Weights of a small transformer language model.
Size: 10 layers, width 192, vocabulary 1024, 5.75M parameters.
MLP neurons of a small language model. Each row is named by its layer, matrix (down: output weights) and neuron, and shows model dimensions 0-95. Each number is 128 + 24 x the weight over its row's rms, rounded and kept within 0 to 255. Numbers have three digits each.
After each neuron's rows, "fires before" lists the tokens most often just after its 100 highest values on Wikipedia text that the model never trained on.

L3.down588:137150125142180092125137111115166137111098132103147139125125137083149156126149174140135149173120143144118156128159083171123134149134128107135094099141162109126107112091133124158101116132135073125094170149154098128085116128132175159121095137154123117093120134123130146140125166123133143111
fires before: "J", "American ", "197", "195", "C", "198"

L2.down433:130098111145118106154137095134104134106136128154116108125112142111128112189094148106136110158151127131141106163116144145131120099121155087134159106122144087108103155156147159144144127140102098163118092165136133107131126164156130117150151132124132130122086111129121158128149119103128076107
fires before: "or", "e", "ir", "h", "li", "on"

L2.down313:135119130064145162134101122096095121129118163095088174136090117125111158171151123080106109119142112143123127148139178092130067137123123145150157136088096130122121139147115098117124116148181168125107133126096144101166138148111158128135136099123092139118112128168133126143127130109096127157
fires before: " ", "ation "

L3.down503:113074079062131146114146084118114139084133148121150091156156130124089083117119120147114104125159130121112112135115093136124118181103138116121145085151140148159137108146148114142136147175113119159158132119131114155134123131117136173097145097100158124113175117121106153151091111146135182105
fires before: "m", "u", "ed ", "e"

L2.down451:135135139152136155141115139116107139165138137139134121168136155109173126151102107133134102095107127146106160102116124124134126108128141097093115137146161147143143084128129111155167094094135106137144142154156201158171135152121111134156113170189123127127097119085122160118121157132141106151
fires before: "| ", "er ", "en", "\"", "A", "B"

L2.down831:124121146111088102150120158143116109146132112110147121109142144115139115161118095151154144104138132086144130153138113108115137110106139144176155082119100107110088115101104107135105082178120168114136112163150117116098203167106153134123116147168140121148136165191113140109157122125116120163
fires before: "\n\n", "\n", "res", "si", "ic"

L2.down824:125124136125109134139100095137137146153106150154088129167162105160105161087110133153117114131058116140142097147069155167129215123109135118144124133102073146144101110124119141130115159144115146126111142150078144122109139139142095157129132136116119144146095128092123099103143069142089162113
fires before: "= ", "P", "M", "R", "A"

L5.down107:148139181117131117117159113150146147156104142102132129098105082134141121113126116132105139179151079105103117174166119140103125158095138126119154157137152154163147092091093119140109114096138114110125146156104139202160126138123128139102163126150153100103162116113134143139148128113159156128
fires before: ", ", "198", "201", "194", "197", "and "

L5.down684:116149155099123098140153119116102167156118103111138144148124142160140107103144118153114149105082148124126144064125143137098131127089142137111157136148135153141126138158151138100123147117142123106164157159120149113146115133144142141130144126128106119115127176118119103135132116142148141112
fires before: "\n\n", "\n", "ing ", "- "

L2.down10:118117124116119093097099151113121106124134142125143127101159140134169140122154096121124137121126135140130136149140131132128136145167120146159137126154100133149159153159153147071110128115171138137105120185135114183172113124127077121150139085159144146108155129145130157090088127138092115118
fires before: "\n", "\n\n"

L3.down543:131151137075133099127089113116072116133133152111119117126105086148160143115130135094138140135156134137135135161132119097160134169174126079126163101142136121135152102112115130113074179131088126115138132154118123146127119112173170145153128086098166132109111137163106111158143112154090133119
fires before: "\n", "W", "N ", "5", "3", "\n\n"

L2.down896:118117171094124117125138128098134119176144138149133099130135127124118149105120147119171143137128134164151135113083125051120102160147083132149147101114112154178158106107169103110126126125113129142104123126100098155115109104133104108171109121138153109144075106150107107127100136106128132133
fires before: "k", "c", "r", "k ", "tor", "ation "

L5.down78:140140113136122081144097120115166124107105179108132157135114137139147150116135159150113157116130120123111138151127106097108138143166126105167138107136078131138149143124119131157152121137137163123152147108100105130136143118160119140098116144147113180145115148114119185151121149121149065105
fires before: "\n\n", "s ", "\n", " "

L2.down730:153145106151071142160131114119172153120139128134118131133122120117138150151084126126124128136141125104127125123113131093131103132107104190150138101126160172103156131147127150102101138157145119112067122108098135160116152150092142121093098146113106125118148185107120117105134167160134095179
fires before: "| ", "\"", "r", "ian", "G", "H"

L2.down492:087154169152182162074119145124126145159136134168146133097156137173145074168159125132150113159127144110151104109113144114129129133117150110123154141101091118077170138109079113128129146112127140141145126130131148193121123126137084119130127160102126128150108089101146146091121128118105164140
fires before: "t", "t ", "di", "ted ", "ts "

L5.down495:158155143095135060105169125149149155154125103138105097158149147132123146150120087133123145162154086120155133147160144158113125137150152152106122095123132142118130117114121145119088098086116124084078130126104201116103174117145115118096094138152165092100129130136104151104163148137085167139
fires before: "tic", "tion ", " ", "es ", "e", "es"

L3.down399:137159129150122151129144121172109124106062134146157128131120120152130115120157189129161142099095160148115108108106133131124116108113113110098127130106155124107101166127136168118126136116120156116155132093062109156171145128084135132171111131102149087140068144082142146103141115128131113131
fires before: " ", ".", ")", ": ", "202"

L2.down851:173136107134142159072177099155105149137169126140121125127123110135103116116118135100125141143141146109130114136170089140121104128174150132121169122118145134172162096157123103116102103146135126130164164104106175180084146117144105139094158145157123150125132103132133131094110149120148111141
fires before: "al", "| ", "al ", "\"", "t"

L5.down511:091102090092164123114112165132135143136116155155148100116171133104107135127126140108145148147179156107141128136120157089169138112148114146101120127145132164164127125121103065127150074140131135131096126123135142121116130088161118117068086101123140130101152164129131121141146118139109133089
fires before: "2", ")", "T", "7", "S", "("

L2.down794:130124142113134100123134130128172119167129086125116172161104108153115147131147110135143136167099128103144115150115118137126146138115123140131159063156118144148146099104122110131119150121126104147125151174095127130114195112175116144131127147134077114143140086167135124189108134150097113139
fires before: "at", "ated ", "ating ", ", ", "el", "w"

L3.down61:098104129154100114122116147122131134134157159136115115150086118112163140133134165142125117100136106162137155108074156141125135094136115083112110069177139173159157103179147113091158152095169102150190127182116119108152157150107163103124129161127115106151130121138138101115147094172122105160
fires before: "\n", "g", ": ", "ing ", "r"

L2.down344:150173132155116129085092137127085138131123142125123139139130114124128125096095153158154126138133116093162137128141168139155131133085092110129111132102115093156130159139118136111160121151132079169147152144085118126113126174127114127139118118188113122125105134128126129112184141110138109117
fires before: ": ", ", ", ". ", "s", "; "

L3.down141:152101126189160090114118129119110138097100128171104151147110145146142103137177139151152134111107139121162140078101110151119103128182108125145117093093108144178114113142128114131142103093145123134098144166132105139099144111161116107110109115177114169157143111178121156109144090103141126144
fires before: ")", "}", "2", "} ", "\n", "ot"

L3.down221:116142175089117107123126133081160118111126123136118120157149120132135103129150097128084159131113079088108126096103134144132144100130135126167124123147142126143191173109088100101074144162128135180119099133129157115128121110163125121160135128146150128109135154142150149141107111110133118112
fires before: "\n\n", "("

L2.down811:132114099127159146124148134167135140151137105114097124205100117166143096130131179125124117120168147140102117136123130166122100164124145146126135134179141149117151111144124130105130160125168105123170089136159096124106108150154101123121100143122118100085149102175084130159122152092119146150
fires before: "er", "er ", "are ", "ed ", "el"

L2.down394:127162138088116137130145125145144116180131122177142125079149146108107117158133126083119132187131146135106111098126117116182128166152090125134097105068104109160109103157153111114115117089129133085177124109115098147142134137137138108169142128136112142181115106122179132121114115139139149129
fires before: "n ", "n", "g", "in", "ul", " "

L3.down727:153157109152157103096101122171151132100134132119134114093102124114137123150179169092143151164121148122127161114147110169134111144127123101126062143108091160139139119129115136148124109102117103146084138154105117120136113147139116130141092141103175152118153097052113084093114139121166167153
fires before: "| ", "(", ") ", "|"

L2.down301:177151121143162132099098097150139128121131138084107137148136128109126131113097137113171177126120114107152112129114132144143131123088161144138107120113149150096155153091155112138128151061093144152116090133166137102120120168161171141133177083129111098093171122140050169083151126137155141139
fires before: ": ", "| ", "\n", "N", "of "

L3.down11:109129096129112141124099094124143152151126137203125135107125106148097139121149121114164140155136175091112069092167103091114151152146146113116116123127137104125106149136134095140136112129164143176121164130109087096150113146127113134126139160128111096129104084111117126116184115150127131145
fires before: "\n\n", "er ", "American ", "i", "er"

L2.down386:140129157125125124123109092125109133172138163121111112126116116096169104125140133120109108159060132142118124102122127157113062128151163120144145158119123115113133155135173097138138155145142134144166160112125105172148147151155091120147147107130144179135118105128136145088135127093116104117
fires before: " ", "p", "al", "e", "po", "h"

L5.down302:163116116109165156121158104142140175111119116131108089160126124174138138145123129136076115161111146128103122165129149148135134139130157097162113087134122089096147125152141070140157110142107112137144068118107122131150112138107176127105132138096158091145135075130103107127120153157139122140
fires before: "St", ", ", "ted ", "tion ", "'", "K"

L3.down735:124097141126144099167091124081172141164118136079103132088185173137118104103158131160158159147141145102109128091117128141106166082176109102150127135108086120108160109162107137124116148170145136153137131131118101123160124110126152145132140145146104143130099149121102140180115132145160168127
fires before: " ", "ou", "or ", ". "

L5.down14:074090108128127109136095133121122160103176132138120108132137131061181127110109109123119110079129138118171158169143169125159088140120171140135170144114143155151155164152121106133135127070121138111066140122127123128135122142141134158101114169148085110115112132131191142136091126128113126171
fires before: "- ", "\n", ": ", "al ", "e"

L5.down303:107163128152150074115138110143082141103138123107083129095100117131145104124131165120133106144134107128163137115154155180106087142096099169151136206129104132119144112150097169111093149134140129116084102140117143114140135095090141148116132119121112119143161120101143100124156129132118138119
fires before: "| ", "|---|---|---|---"

L2.down40:132144165125121086103135140096141083160154132133094144124144124139077128147122128131167128108110100169146142128157129146114144174150103162157144124151120157132174123164130132115112099132197120134093113140111096149086115074111124120133138152141157151129083123119133135144151105113137133119
fires before: "ou", "ad", "aph", "am", "m ", "ound "

L5.down872:131142130140115184117111145095111124093126162128146151131124130166081132147109138134150147132092137154133125115165075124144132125110166151108104165104154162126129121088127154092133110104120150152116113143168135116145079140128121150121144100156134134126169144100089143177075126122122116141
fires before: "u", ": ", "on", "e", "ation", "e "

L3.down13:151129147099152132129128117132097137169150138124165170135089091119141115165127106137131137125123152137129147109122147153126127141138120157131139108125187126100113119099152086112122166151127140124109109123151144143113078167108180153095123140154110121121150109150131145139155103164108106131
fires before: "- ", "\n"

L5.down639:113145091096139124099096154117111137116127167092104080168127167124128186112137113135146109129127155139169135142061122159108143132140121136155152129090105131092110157123110107137145116122155114134146159116099133109110165118107118150096128111141170095124143103111153142138135116143139118102
fires before: "(", ")", "/ ", "} ", "2", "S"

L2.down280:107132082138101116139102133087117144134162122143160125130121162136171153134141121138110139125137108073096127151145103157149148113138116185103142067118084151094112133134109131184139118148149134143081095092157146094125133112161156137146127140150127133116170149165148129131128071113135134151
fires before: "y ", "e ", "al ", "y", "i"

L2.down511:175148101182153157144124145157119144096144082140108097141163140132126147165117138118148136120145098109145159145119115125116143103113123105173113126142096081157144183120098158155104135153144090151126122141178140100152133093112121144122137147167096134100141086116123101116156102136111142144
fires before: "\n", "2", "C", "E", "\n\n", "6"

L3.down129:100148140140113121136102140085124127107157116153104118048169130094077145148144121106086196165114152146167120142151087149113160147155139102147116137094141125103145147139116095100137132101186132128044141155152151121086122125130103161156099137170156122133153142120104175100144134139072137171
fires before: "am ", "ou", "am", "|", "ch", "aph"

L3.down246:120117127120074091129178126124134105184124120147171109178105160135125169074120118137103110132088083139130132142100114088135147117162138159156129151115112109104082121083151177128156121102134101182123111116121088163137127159155124127090159175105093129124067129138120160141147137120086155162
fires before: "ul", "p", "s", "h", "ear"

L2.down891:098070137067124105138125118069108122144138119138113138173111089130105146118154089151138118105145140145137098101102091121119139138127135107168097181156116091130114130129147093162144159130121159156148138144153100120124114182101140115152174104137100121094096136138133094115156109122111142132
fires before: "= ", "P", "M"

L3.down542:159128148123119136157147103150141103117104116114127132114121143112111133118120129125095115167093080095138106136116139120104146144099098152149142150154113125181105141146114151150116091131051166096107114113076113119137134126127109156144119152109090147127145165097152113128094127133131161210
fires before: "| ", "– ", "(", "/ ", "R", "20 "

L3.down510:143116122125109122136106127153138152098139124084123126159170147175125109174118125109059123151076133121155132104136089114165127160112125096116134132150090113120121089186170098116086122095092124143145132095138150100151126152149162152169101148145132131117188137165112113127099132119128096120
fires before: ", ", ". ", ".", "uc", "i", "y "

L5.down587:131169140123100140142153138148117154128187098128113142170115101134169144156101148110115097128067144108104134120133101149180151129145096124145147114156149155186095158160112160123121131081111118108127116129131104184128131103123152127120123127172143113110118170118148106139148151113137078121
fires before: ", ", ".", ". ", "==", ": ", "\n"

L3.down442:148103102155155128099133132121157152138188143131108093127123109128117120131129132089173157125156123104119163093118146151109132138136152119105117093114141147078096156124146130132104142140113116088122142172122116173122146105168174099158107160171148093135080110123163124124136097144101107122
fires before: "t ", "ts ", "t", "tive ", "tion "

L3.down234:087135178101158120090132129132096134121151118147155137149149132122107137094146109115112110123102125126127151113110150123116123160127108176081122111160115073123140097117087092089115140173153118151188109151147151089139081138142101123098108128128089130161116114097134155128108119128129175114
fires before: "T", "S", "N", "D", "L", "Y"

L2.down89:097151142105127095165154163117145139107141142090140150082123150147147109113080145126114106129124158150189094127115096156118160099121097125129132121133151115140121134108139092114104156117135081090140152167141139090131156134142166135109127103148110136148102135127142125128156125209124101110
fires before: "g", "\n\n", "g ", "al ", "t ", "i "

L2.down390:090142152130185138111089135139087130128109150119135113158119119133137143131099132125159180130154167119114110112116141153150164094134130165110152119133103131133108132127128151072153145148172158146125114175131128111142139118108158096114141127137126120100082147142088073144147110178103124126
fires before: "\n", " ", "\n\n", "M", "L"

L5.down94:107136143119059110103155129124114148105103154179102138169140137112133113129149122128116105144101090124139123149160110145127154134109131178154097157114136131148148104156176172084140158102139111113072119126123157174109145132118126103115122135158115142110100173117120128113153167133061124096
fires before: "of ", "and ", "\n", "(", ", "

L3.down615:136145108101156159147125145134147130119143097123151151148089111160101160149141140139133145102097143164113107144107141150114110147115121108110094150143123143134137125137103141132079120132141160169175128091123130122151120139171115132106117077114138162162117135139155134122137139136130106088
fires before: "″", "°", "′", "7", "9", "8"

L3.down775:125116095146168145135091138128152113146110119109120124154124108118151146131186128141178181110130081119146147104157163091123154109140131156125142144120101143131134153109109115100131117119119122101111110145138119158118160103151106134087135109124122179143088126119117116160116160148113124090
fires before: " ", "{"

L2.down16:136135177129141092133129135121132106125110146119147179121163151109106115123088145130167142142174116111129102102118116122086173129149154141169129125119125130158124089109135103108112103146137099091123155113109130069107159131125113081161129157190125110107115127139141200106095142116135108171
fires before: "er", "a ", "as ", "er ", "es ", "e"